{
  "hidden_size": 448,
  "vocab_size": 16384,
  "hidden_act": "swiglu",
  "rope_theta": 500000.0,
  "rope_fraction": 1.0,
  "attn_scale": 0.125,
  "init": "uniform",
  "init_std_qkv": 0.0252,
  "init_std_down": 0.00537,
  "learning_rate": 0.000668,
  "beta1": 0.95,
  "max_grad_norm": 1.0,
  "decay_fraction": 0.608,
  "doc_mask": true
}
MLP neurons of a small language model. Each row is named by its layer, matrix (gate and up: input weights) and neuron, and shows model dimensions 0-148. Each number is 500 + 40 x the weight over its row's rms, rounded and kept within 0 to 999. Numbers have three digits each. A neuron's up and down rows have the sign that makes its largest values positive.
A block is one neuron, or neurons of one layer that tend to fire together. Before each block is what it responds to, as a language model described it from the Wikipedia text at the highest values.

Description: Attributive "with" continuation. The connective "with" (sometimes "and") after a comma or noun, adding descriptive detail, especially building and equipment descriptions: "brick, with blue diapering", "roof with".
L7.gate192:528513575511438482519533504433497574431473542503555510507526500462520499487565470553502494445548489452572529515484491496548513468501500537497470551604481479444523521451537488505481533509527430507477463518492502510499592502527520520440568497542538561524389511468472569454442561527490469528497462470455489470556521515463500464491526572481497450507459546494490450494461461501481432419462369510549462538417510497523576478491485592484489443524511547522
L7.up192:421495549491489501559485468534476449466434552484542519501481522438537594550484424471469501470512592456523542542523531508510540466455421550466473448460459477447520535499537475524444527474455558499423522429494504496469474432452515522470516522501493573496451483499498439487526494507467546541545502456456559514504524507558483514498528570515504589512402570461465480533446460468486493482473547512444418543489478478437469515445489460494451421450474456503
L7.gate273:494486453466498568529511540457466514551535533420506455487479500574420414461529515537494539500578461582505440458471452519517578475422540531540458475456541569440516506490480485461592522500536503474491457503484417580473549517488536491528479547551407546529453464542488621543561501541497538598544468462530462462443511578447531539440558484449535499441508474523455528548493483508474437522552515487520378471509500588430509529530491535441474573479558450525
L7.up273:481491581460433495490462479465523475532564494514477537466509553490570509496468479476544574468489523521579512548513571419507517522487496500511494522484530472427489495489488493520460519542495501514568426542489580490474528449560514555452494504511478525523502522488486392507500548489503525503490505483520510534571476426542501501494503586606485489523506529481473458525598546541434473480471468448453492563495456457516553522499477468569491455526546502571
L7.gate436:582515502474496516473494509443467472509525517449518490525548518419464459522502538499572405495502542546448404532530526572417502510503546524520478426496562455540523514491499476490525517498487479519485532473515577531543537505525522462632509533494435491457542544416494543508561472521547399425486559457500507464497474523484499541466493517530570469577435507501416535543465482544534501515487472453433494518523535582466529539516509485477361535425503501467
L7.up436:538462551494526533548520486520532458512483521478531444495478502462482536531457517481525494621516561481482469428546525467560492472533520496512424431518513470485470525504551464493462561569472498476523541561434520532509468523550558505507498586593481566484428429566457519412546517468542484448499431456488474495443499463468538514488513492456477544428524502539482444492497553435482494528496517499507525490575489461511533470488542474477487440492502548514
L7.gate587:524515518475497563525584549410493479493476548495453603408504533481463419487463467511566429456512428493472452568511492511473520557520500493488500559544528496457510551478477503541531485573468438568481459567529479505504583517515445473537508544525488481532468533453454553530498548592470514591506530460485530521486460541505440461532495585492543484488534479517497478536542504527495521457508504478621485526491451544473579523499506595462428478534505423441
L7.up587:462484511458442507527509442491548494497470603501593492483408546520454504496460516501504480556513553545585529485391413484482524528528461511544477487461428516513482495482523465502455515458456523465551479444387483555553532513505485505529486517546503541543521454522500508587490527457487463524505515441533476479421502521491519540481534448496457537396498479560489460527462545554514522559506441458484479511423461526423528504521498462453511525471577459501
L7.gate697:516561523451495555480504509523480520454544507397523437480448475537534496595495542502473521395462529516492484537532578529523536541526589522609447465518505500493514464531452423382529485437511390444465453470460456537519518496545541462535515507521493515479486534542445474545444560543489480532537504478518496516525460459464542464478450548455495465522508511562469563521542504526486494518515497406499541484501490519448498457545511500448498571436440484502
L7.up697:508446463513572559503558504489563484522499471540544449516484520549541493458446477487541453538466468510523543388417522452535406522495535501509538523457453514507490582584467444547484498548422492546437454440465514558432449498451538470494475536518426456511408514488460518525511526521466482448490439464457545497511593464485571483491456507528501517512503424554484463437524519435495509552498502502543476530507558495514535407524511540502494540596470468477
L7.gate712:538506447431535531454462521452541480529533449472497472446470414544482489505461438461499468457526513521548545438551478445536514576522491493500454483448441515506433543486491576469485484502483482510530529496527472563549526454552493491472516532502429499515447505506504483550498485454407489509547451482485523502435478511487487551412506525472516466451497412485421469556531562464509542471496499528503500485525499551453462476438508431512512525529574497523
L7.up712:518503533530480461482554537502585528528462550494465496490550522534422529582475489471504458542518509503455514481480443509472456535452477542519485543504476519520459502510480516525430519440516476550461456498523479558444512461457518467532585502541491438529447530465539499472491531554557490496421445437512510497493486466517496520429496533510509486495573512520516507500457493576433421506525426497525471508511451559516518488492528457490508512421538491463
L7.gate719:543534558491510532517477476500542478538527556514464532464503363480471553521536489514461475596513443505524501554499442501501492518491484453536495528455499492389500481468553415485439571524465416511478453507572503528558503475536549431510550518517459585511415579525499539576492503476524519588540470482508495485482462457506524517501524470517438466443516548617520530503457513515471474511467496446481452504498445496463551411481570464540466627482531463454
L7.up719:503446549484512494561494437532462563514527508582586485531552578535523461488457487527458534542449444506568597469451503441427435523475485448482495495476475516446455503570539522469428532499439485505494491521535513503514560545482451522578593560576513472539545523582434498517485534414542569514493481505467470585561494470553493482488537486505481584511503441466553510546471491459524527480486560534503461473457530508422532501555585479552514555534566457503
L7.gate811:532476581536465523525539506513461474508563511522512520527533465501494461461466480450497457452526495455471544507489464518491474500446540481503489488482531517427461510489525464466491546475514511551561512474437485452529576501546503490498462561502551497514566546572460490581523501535555512519452497535479533470534464427561508509485467490547521455515472439554483566524565481513446536494484476476529518477549452502521488460438508577466519532505506551518
L7.up811:479484534450547482547531485382555433515566469546549503542547551481505510469511566536476499524496455489517466505503463461480454525616455535523467524489577512531498562477518501399563529515524460517502543576505464537517590532496547505526453462536478464545540466487512528463549521520555510448478570524493429448599564489474478516477469523478456520534536470564488473474448476527521523608532440501539501463554434478521506594441454473513571522485459447539

Description: Clause-linking "with". Mainly "with" after a comma opening an absolute clause, as in "positive reviews, with many praising"; also passive participles (made, built) and closing quotes.
L5.gate135:487480466485465469574474460585460543559477441536464544487498534495484461483531464500509497483523521421477533470485486443533490495550502515542511506457494465500509489545488476402477560555575537540447469494515582482556387481522528449469558484568579497527510564470548517503472498446456516513524497505459529419493579475526531519373471535509432440467416504469441416490517468491512436500509511458564495495562466487510477484476514524504481496487494441425
L5.up135:489521462535537503497457463512425424484524510530471441537559517542503552471493526508496459521454411464481504449561467522504489466482518483505462468449460526529460485514561408476547487444529469449392557459561549496489462409486383531461508557458501469549550458496513477473514473500509494436518507528438488522577502535513549494535436460520480470550511479437508476474509573493573546446543503476425593566469500479506428495465540526442499515538437473518
L5.gate227:471509558490506473471465547432484508503451538519503555548457532434486439522473556467530498476555483528573436457524472430492516467528449552531477546455471471429487509489506494564531521497436514535481497540597446492459487448497476486551523487604464493478528472475537487570545507436431477512460521519485563486523465478491515439498468612524507493527448475518538490535464466543515446513491519398493514558518435529427542477511471575524448486527512492487
L5.up227:551503467506546583544546472493551492471504534480456522475534493452474476451510535437506476425471464537518452495516462437569462516553519471461509540430461529432554519504505489467499543451446539505529462478455478517548427481543566450440477511511521463495453483421544507581475498539497563471469544427459541496525474551533469589536509499471537484484437480564541520509515554524449589482449506507567552546462483546550417455458536481490520441497564502489
L5.gate549:535533509486522498606540568541548518532527451435474549472406578539513481501536504541497549498592496510495510534457542538467548522540442542494499520501478460529529496481475433483610552482495504508479552502542556455530476492451471447463512494514494525553443482470518529477583445524543484532492480396469492546535482462558499399559511431474499494513447450525377514454511544471481520497512500508559514463555461460486491439497501533507498485516502419491
L5.up549:491469450473514431475481475555397518482481481532479479519484473459557504583463500488638486554546505537467466493537478521485454486538517576450416483441544489460488528496496494508549551447544514539512453503490471597565408460523510484515460473559414528575481499465428486543476459511490478437506522450491455458501549510447481589447518508481614496434488485455492529511436484519456495503483495495434505562483427482475496427519417485492521514503512513513
L5.gate617:537526517511464509479507502534543537487484568496522540498481498479469511491476487460490433547554472485491535470537544480501476501577492538525483481419536460414589462453514474547518547505438430476458507497494493505491499462579501391473530483523480540550518540475449565506460507498450548575491508416561468480459547412447458462428505475460484486533457582502530551535456493522498484519556484402555458472573441456461528499470534530520487450503450508487
L5.up617:430515471487521558499486535499498476437517506536410463561493570489570548529474507474567489550554462477526438485485519446545538518568539485519475530468491518500577484489541473473473522515480552439513479536488502544496336483478541404494528530470445507514518525466439472467527506489510473486406475448470511531518480492505491533442560512471500543497455486483534470435529494558470479465456520524515587577501561460473496512429452498445490501549501470550
L5.gate638:444582536472513483576474526482535516528463479462465501415460486478539478521545467446450475484493437432523503462508508556473494448474569472498517440468550498517473528462514518475549482578546460511364493505545520504501528539479523508391598489451421535500460412526391523519505449541531487464582507525448539481466508488452445475499537501474485501499476532457495577532514543561390567529462527485495510533536427462577543492500511391521536479535483426464
L5.up638:495524490489523540542474492454438562507476486473477526550539523543535502534489498453542525548537450503449496482552462492470527513492509501518432508454451519471504458524455524550445464444550485519519485529506475468416527526435455406495553436601485430519488581500536519518489539511545518516492447508533436491577445530512533484486437505486526551463501498599489486478472514543520492495516493505482479524514561529564492538444468480500525542449426520497
L5.gate728:532493484484465454521474547505404600500535486506475502481467478572551547486517508532502483423484494539564450456548497540449473541495452530464497569558471496529528465437512527426519480526537451544477546486485454472469509509479505434490556537495511548513455519545474535545520492549616493529486492498467538478471594476558536475523466572552518483457524536468507513527527480548481528520487470552492554503551467549522469470600486509549505512536477454518
L5.up728:496554554550514481494539557501473547477592530498502546505474561530511532551419529498479574520526500474496517467485480495458521531508458483477430490458563544532492521568559498488509462604495563506473539533501465487513563517532434501478564536578458499558483492494444500569553471499453519491445557458556508500496565514444486500483591516542486503475481564519508496481487577558545482472524532493420574557522529561534523543449550501488524524455558486520
L5.gate776:463458479483485471524506489463468492499508521497473499508540544518484524469547482461536529492540503434460499437559493507508527562454480535548490520468526484418529554503502542523494456458452453545544531522478376490535540554498463492558406467565538567506505489485487533473530536500468524521513460519446521443588545555532503488491465507504511426488563494515581547464429523531560517455510511547520538555542522480473476528512571552509424586515506464475
L5.up776:504449472544429522537436437512453510507483424499474507519487498502435470456533499500538485542495516445498589489532497498510494539510448556580478519517551490487566502530563502481453511515532490528478515479460521528435558486471436450552462423580463499536507560502524481537467509557539533483474427567503440492538557488483492489450547516590556528457501458431554529436518528539495448504487418495546552555537537429494514485489468471475551529523486537499
L5.gate856:496546543538478542446492485431465543450479588429522521545465425477575423494453480499548509515556489512463480458518527527442547467535445492452503461514514502512545509498451508500502473529587482525514475545490491526518533444431516506511504543508476521520493572540508483479455516540437500498444487495463544509507516532501518504522516501557558518491424576536514478530433564463418530410433515466405454463511501479473480418502529462455429516552599509501
L5.up856:442496484512524500399471464512473528458453460365422512568496532495573525559439528515455468488513487500521475492482526553447478500494507460489509501479459477514470502562494434435441434544456515495457434494485543498521454453492518439447525533469413506528534484480503477462458524557522511481502568522510456480543501496541485613516454513469462522537536560515513478485484503457398531562479550495493508525582448425505551445525533500489433486553545503458

Description: Comparative and relational prepositions. Mostly than after more, less or fewer (more than ten), plus over, about, between, within, both, up to and near, often before numbers or noun phrases.
L3.gate795:502524495433424503530498477499558546565526582459528506560445496537466498510513469510473525500508555491504542494523516497466479537541491418514547509466524482460501543447472562480495615442530486506462491557435409427484500450490522542493467512469501442491507543490402496537440494494425408471466517488510502504576518514469479588414450480521507516480511529480498510515560526532470493526510566497531527455449442565468501499553493458554510484424522458528
L3.up795:542521470508446430499513531505472463527515521486500505441501493448544498470547505485450507465527446501460560488404369499475488491526480507525459505504457493540568413491436481467502538478495467523446489498469503479523485552483463448520516540446551514553465479492483503520531545567491478493563550526525571521486532490425522511490496527501510554452473536503471581470415482421497537536478525558452455471475526486472500487535521473502505498425513522466

Description: Quantity-approximating words. Mostly "than" in "more than" before a number or amount (more than 75%, more than ten years); also "to", "about", "nearly", "over", and colons or table bars just before figures.
L5.gate404:474516466470490506498481493500483565507526517545413498477508460456540520462540550463457531485550587490521549477450477463560542477491474520552478489464458478502483516461486558501499488544435488505479469482515510517488530498429537493507539553473471530482470497494529530459593527577460476483447521463466452490447551521473520541473520534467518436479420491496500517556443483538484526538507488491571479513451487463502447478519460518448528487434541543520
L5.up404:507570494438525545499491545434463509516501548479567516416417512483527498538489547468504550505548524558550556456484498459604536494462505545508453533508451541499499565422547452509481484453544440551452500505472513500494520484491509453542529511537572493490476566457480520498548501508507449482495559437602469559451432542478482486538429517459494443555501493540506510536498556547519431458534534498539517404512508432491574444541461521516486457491531448471
L5.gate613:563543503496499573475555553498527513486569543519555504450484504475525546501571589506447444469517477429511506515541513509477492455507501522508563458516478499476523529509493466504456457485550426505428514530437533459524479456430504549526549509504552509459468462485487506562539479561459498448489481530512523496499441490498503531498477430578506472468504457502476500500520520477499495470440526533466526482381469521497426432516519469477549490557499446536
L5.up613:458519510489507466525525539504433454569496548469492581549482529481522512454544516516471517548520572493530488538505447538424499545499512508519537525428540492602531496465502501541472505406485502488416556517528490490541499419527464462477544544387530499449467490508428508541448480460445559494426529469472560516464480548564531465422480514496517529469442469503497508465413520483495451615474454453491498481535451528490496569473542519462551521508560472396
L5.gate639:570532518497535492487514445463467492465559510486498418449446443482475491521550468494463457542542515510513475564432509431563492516453533574520498572491535495500526462519448486493513490531538457466455471511474454527433449432488591487534476548566598449501507493485481487503548550548509416471467492551495497541390544518519518446421489496456498513521566480481505482456483604513452460385540417421458423464460524495526479475503465522445546492418443474507
L5.up639:530508448405513476546520455484500558428478494523526544491520502468531563511483502484577505541489545495522485455491507504498499541552491472456554537476496485551524466475514495510491485374539463510475541512507503405463446481524422522520501529522479472561574524525536492501481515429513478402512459458455539532519557487512452444513483545485544513474470487433472458458562543506490450499478509510454471553530530521462446547489474531503528468565464487480
L5.gate670:533516438535528557479471526501542517444546494503481455480517504541492534527579538569523527547526471545523493431437417514464493546578491495505490535526475503528443530443473519455532506436546446486454536547502549486524494505553550498497471533552511517541527515462508513517497540501502437483594530504459521518576527489503495474478504548533462465496491455513477456497411524621501489556501526470490470524542442513462466457538513548511543538487462535427
L5.up670:557416539516523495553519574496503558517463538532514513531497542510439443498510497521508547517469506504514534441538485447444450494434513546535587489563465489458452466479489528499510499521540534518531526430506519479506450482487437568483457397521486505481488494491499522526531504482539494449463584514596502460466454503477544432510479527545447498420567463457533509524439426511520489559495510536551535537450530506492513553489497473456464514494466505465
L5.gate732:507520434493531492513601472466443484453547512508464480504431549528535463434534527528524536486560477470556493482479496477474494489532558479517476550477489492481498394455542524508549559442499507485567519502539502548558479466486472492522580469565559515504489519506493512563576490585398487481512585510509526456497562480525465543485498512503413443483501497481412516466561454444559417484509494497507424494491453612505462491535547501472503479568445490490
L5.up732:495478478482553470553529451481483468470511540474533505460453500476526452536566487521482522509509509412533502535545499421435555493477512493539473508494531509577514478496538497520527421506572448542461590470476608513555502510575474478558577490556524490420630530476521505454464537542526471565517493472465508468418451509453553520445507464486517455474497453492491491529506414507509479463511489552490558491476516522519509455540488484450490437454496426516
L5.gate833:553512477529526517507576432443479501471499521550451444508445504479511469471483435501509508474498544501482514495474485541567408486500532508527476503541472501462446421453540481460528430490537482500442506517455505498480526424463523512527518567544459468527546492496425506543507417516438525520533480407492497491527509466546447469534417509453537519468485534535550499505482548506387489502428470524544579457455471523492432462502568513487481497473547461521
L5.up833:543449517509532485476498445502485542517480541516580493510520430532561397508466438410532563553527523520523549501502447528516479477479519500499456492516478498520465458494531458442500437561547508465556517516427487532475465550461525463519517533491515523466532480526458517390492440490412557489483546424449560450519551473543552499539467558482516548473538537538479462486486512477473489510508472538529575526479526519464443498514534426538505494437525454473
L5.gate848:484504484508538447563523525482489451482508502494486505511538515483573530464475544555530515511562496480567483458511432489530535494452569518518551519544531499464565440468492531508486559523479456452502544486457468518487620476522542429516524514495590521550516530534478462510483501533433487491470427531560578535504512521452432524573570527516450480512531524489492578478538516538447510430458525485504567542458533472490544482505589449466488548433474484492
L5.up848:551538460409525487509561451495504561529442458444528489473462544515546524548494533514591513455468489555505477490525480463537486471529498427547582541556506510482563515487493498573498456496502457566438490515497520536578507439464414543486494477488474442543494483492497512503479478421501501393499486485462455458515540520492463513473432496497503472483454537467521518593501447536548481552512491543514423439488502529477464568456563463484502457428430485430
L5.gate881:540523418491518489500543465494443557491472474537488487486526499492472468510550505560483518561505529522537509463524415483500439465438463495500567518465512504481456494445511501521506531497524454585410534468457438533583542467477513530545546448541547538464490440521492506547495519522455451532499492485438493492485517484491552475458520549585512431481487493543529525513473511488530498493487553544502526484457553515516532544476603461491488461492593429454
L5.up881:596441463557503517500549436452476456483585479552522472539466494523503560489523497488430497499479540463488537522486503561502581548544520496538511578513443533468490519559581512505481533497556477566490491570557547487489466500469448505563413567487521474479566420483517502507436487470502496476466445519448527463485546577498521522520477440554553589496488536436489445445480470458499525505485459497560445459539500462570467541429476520499536430415588460538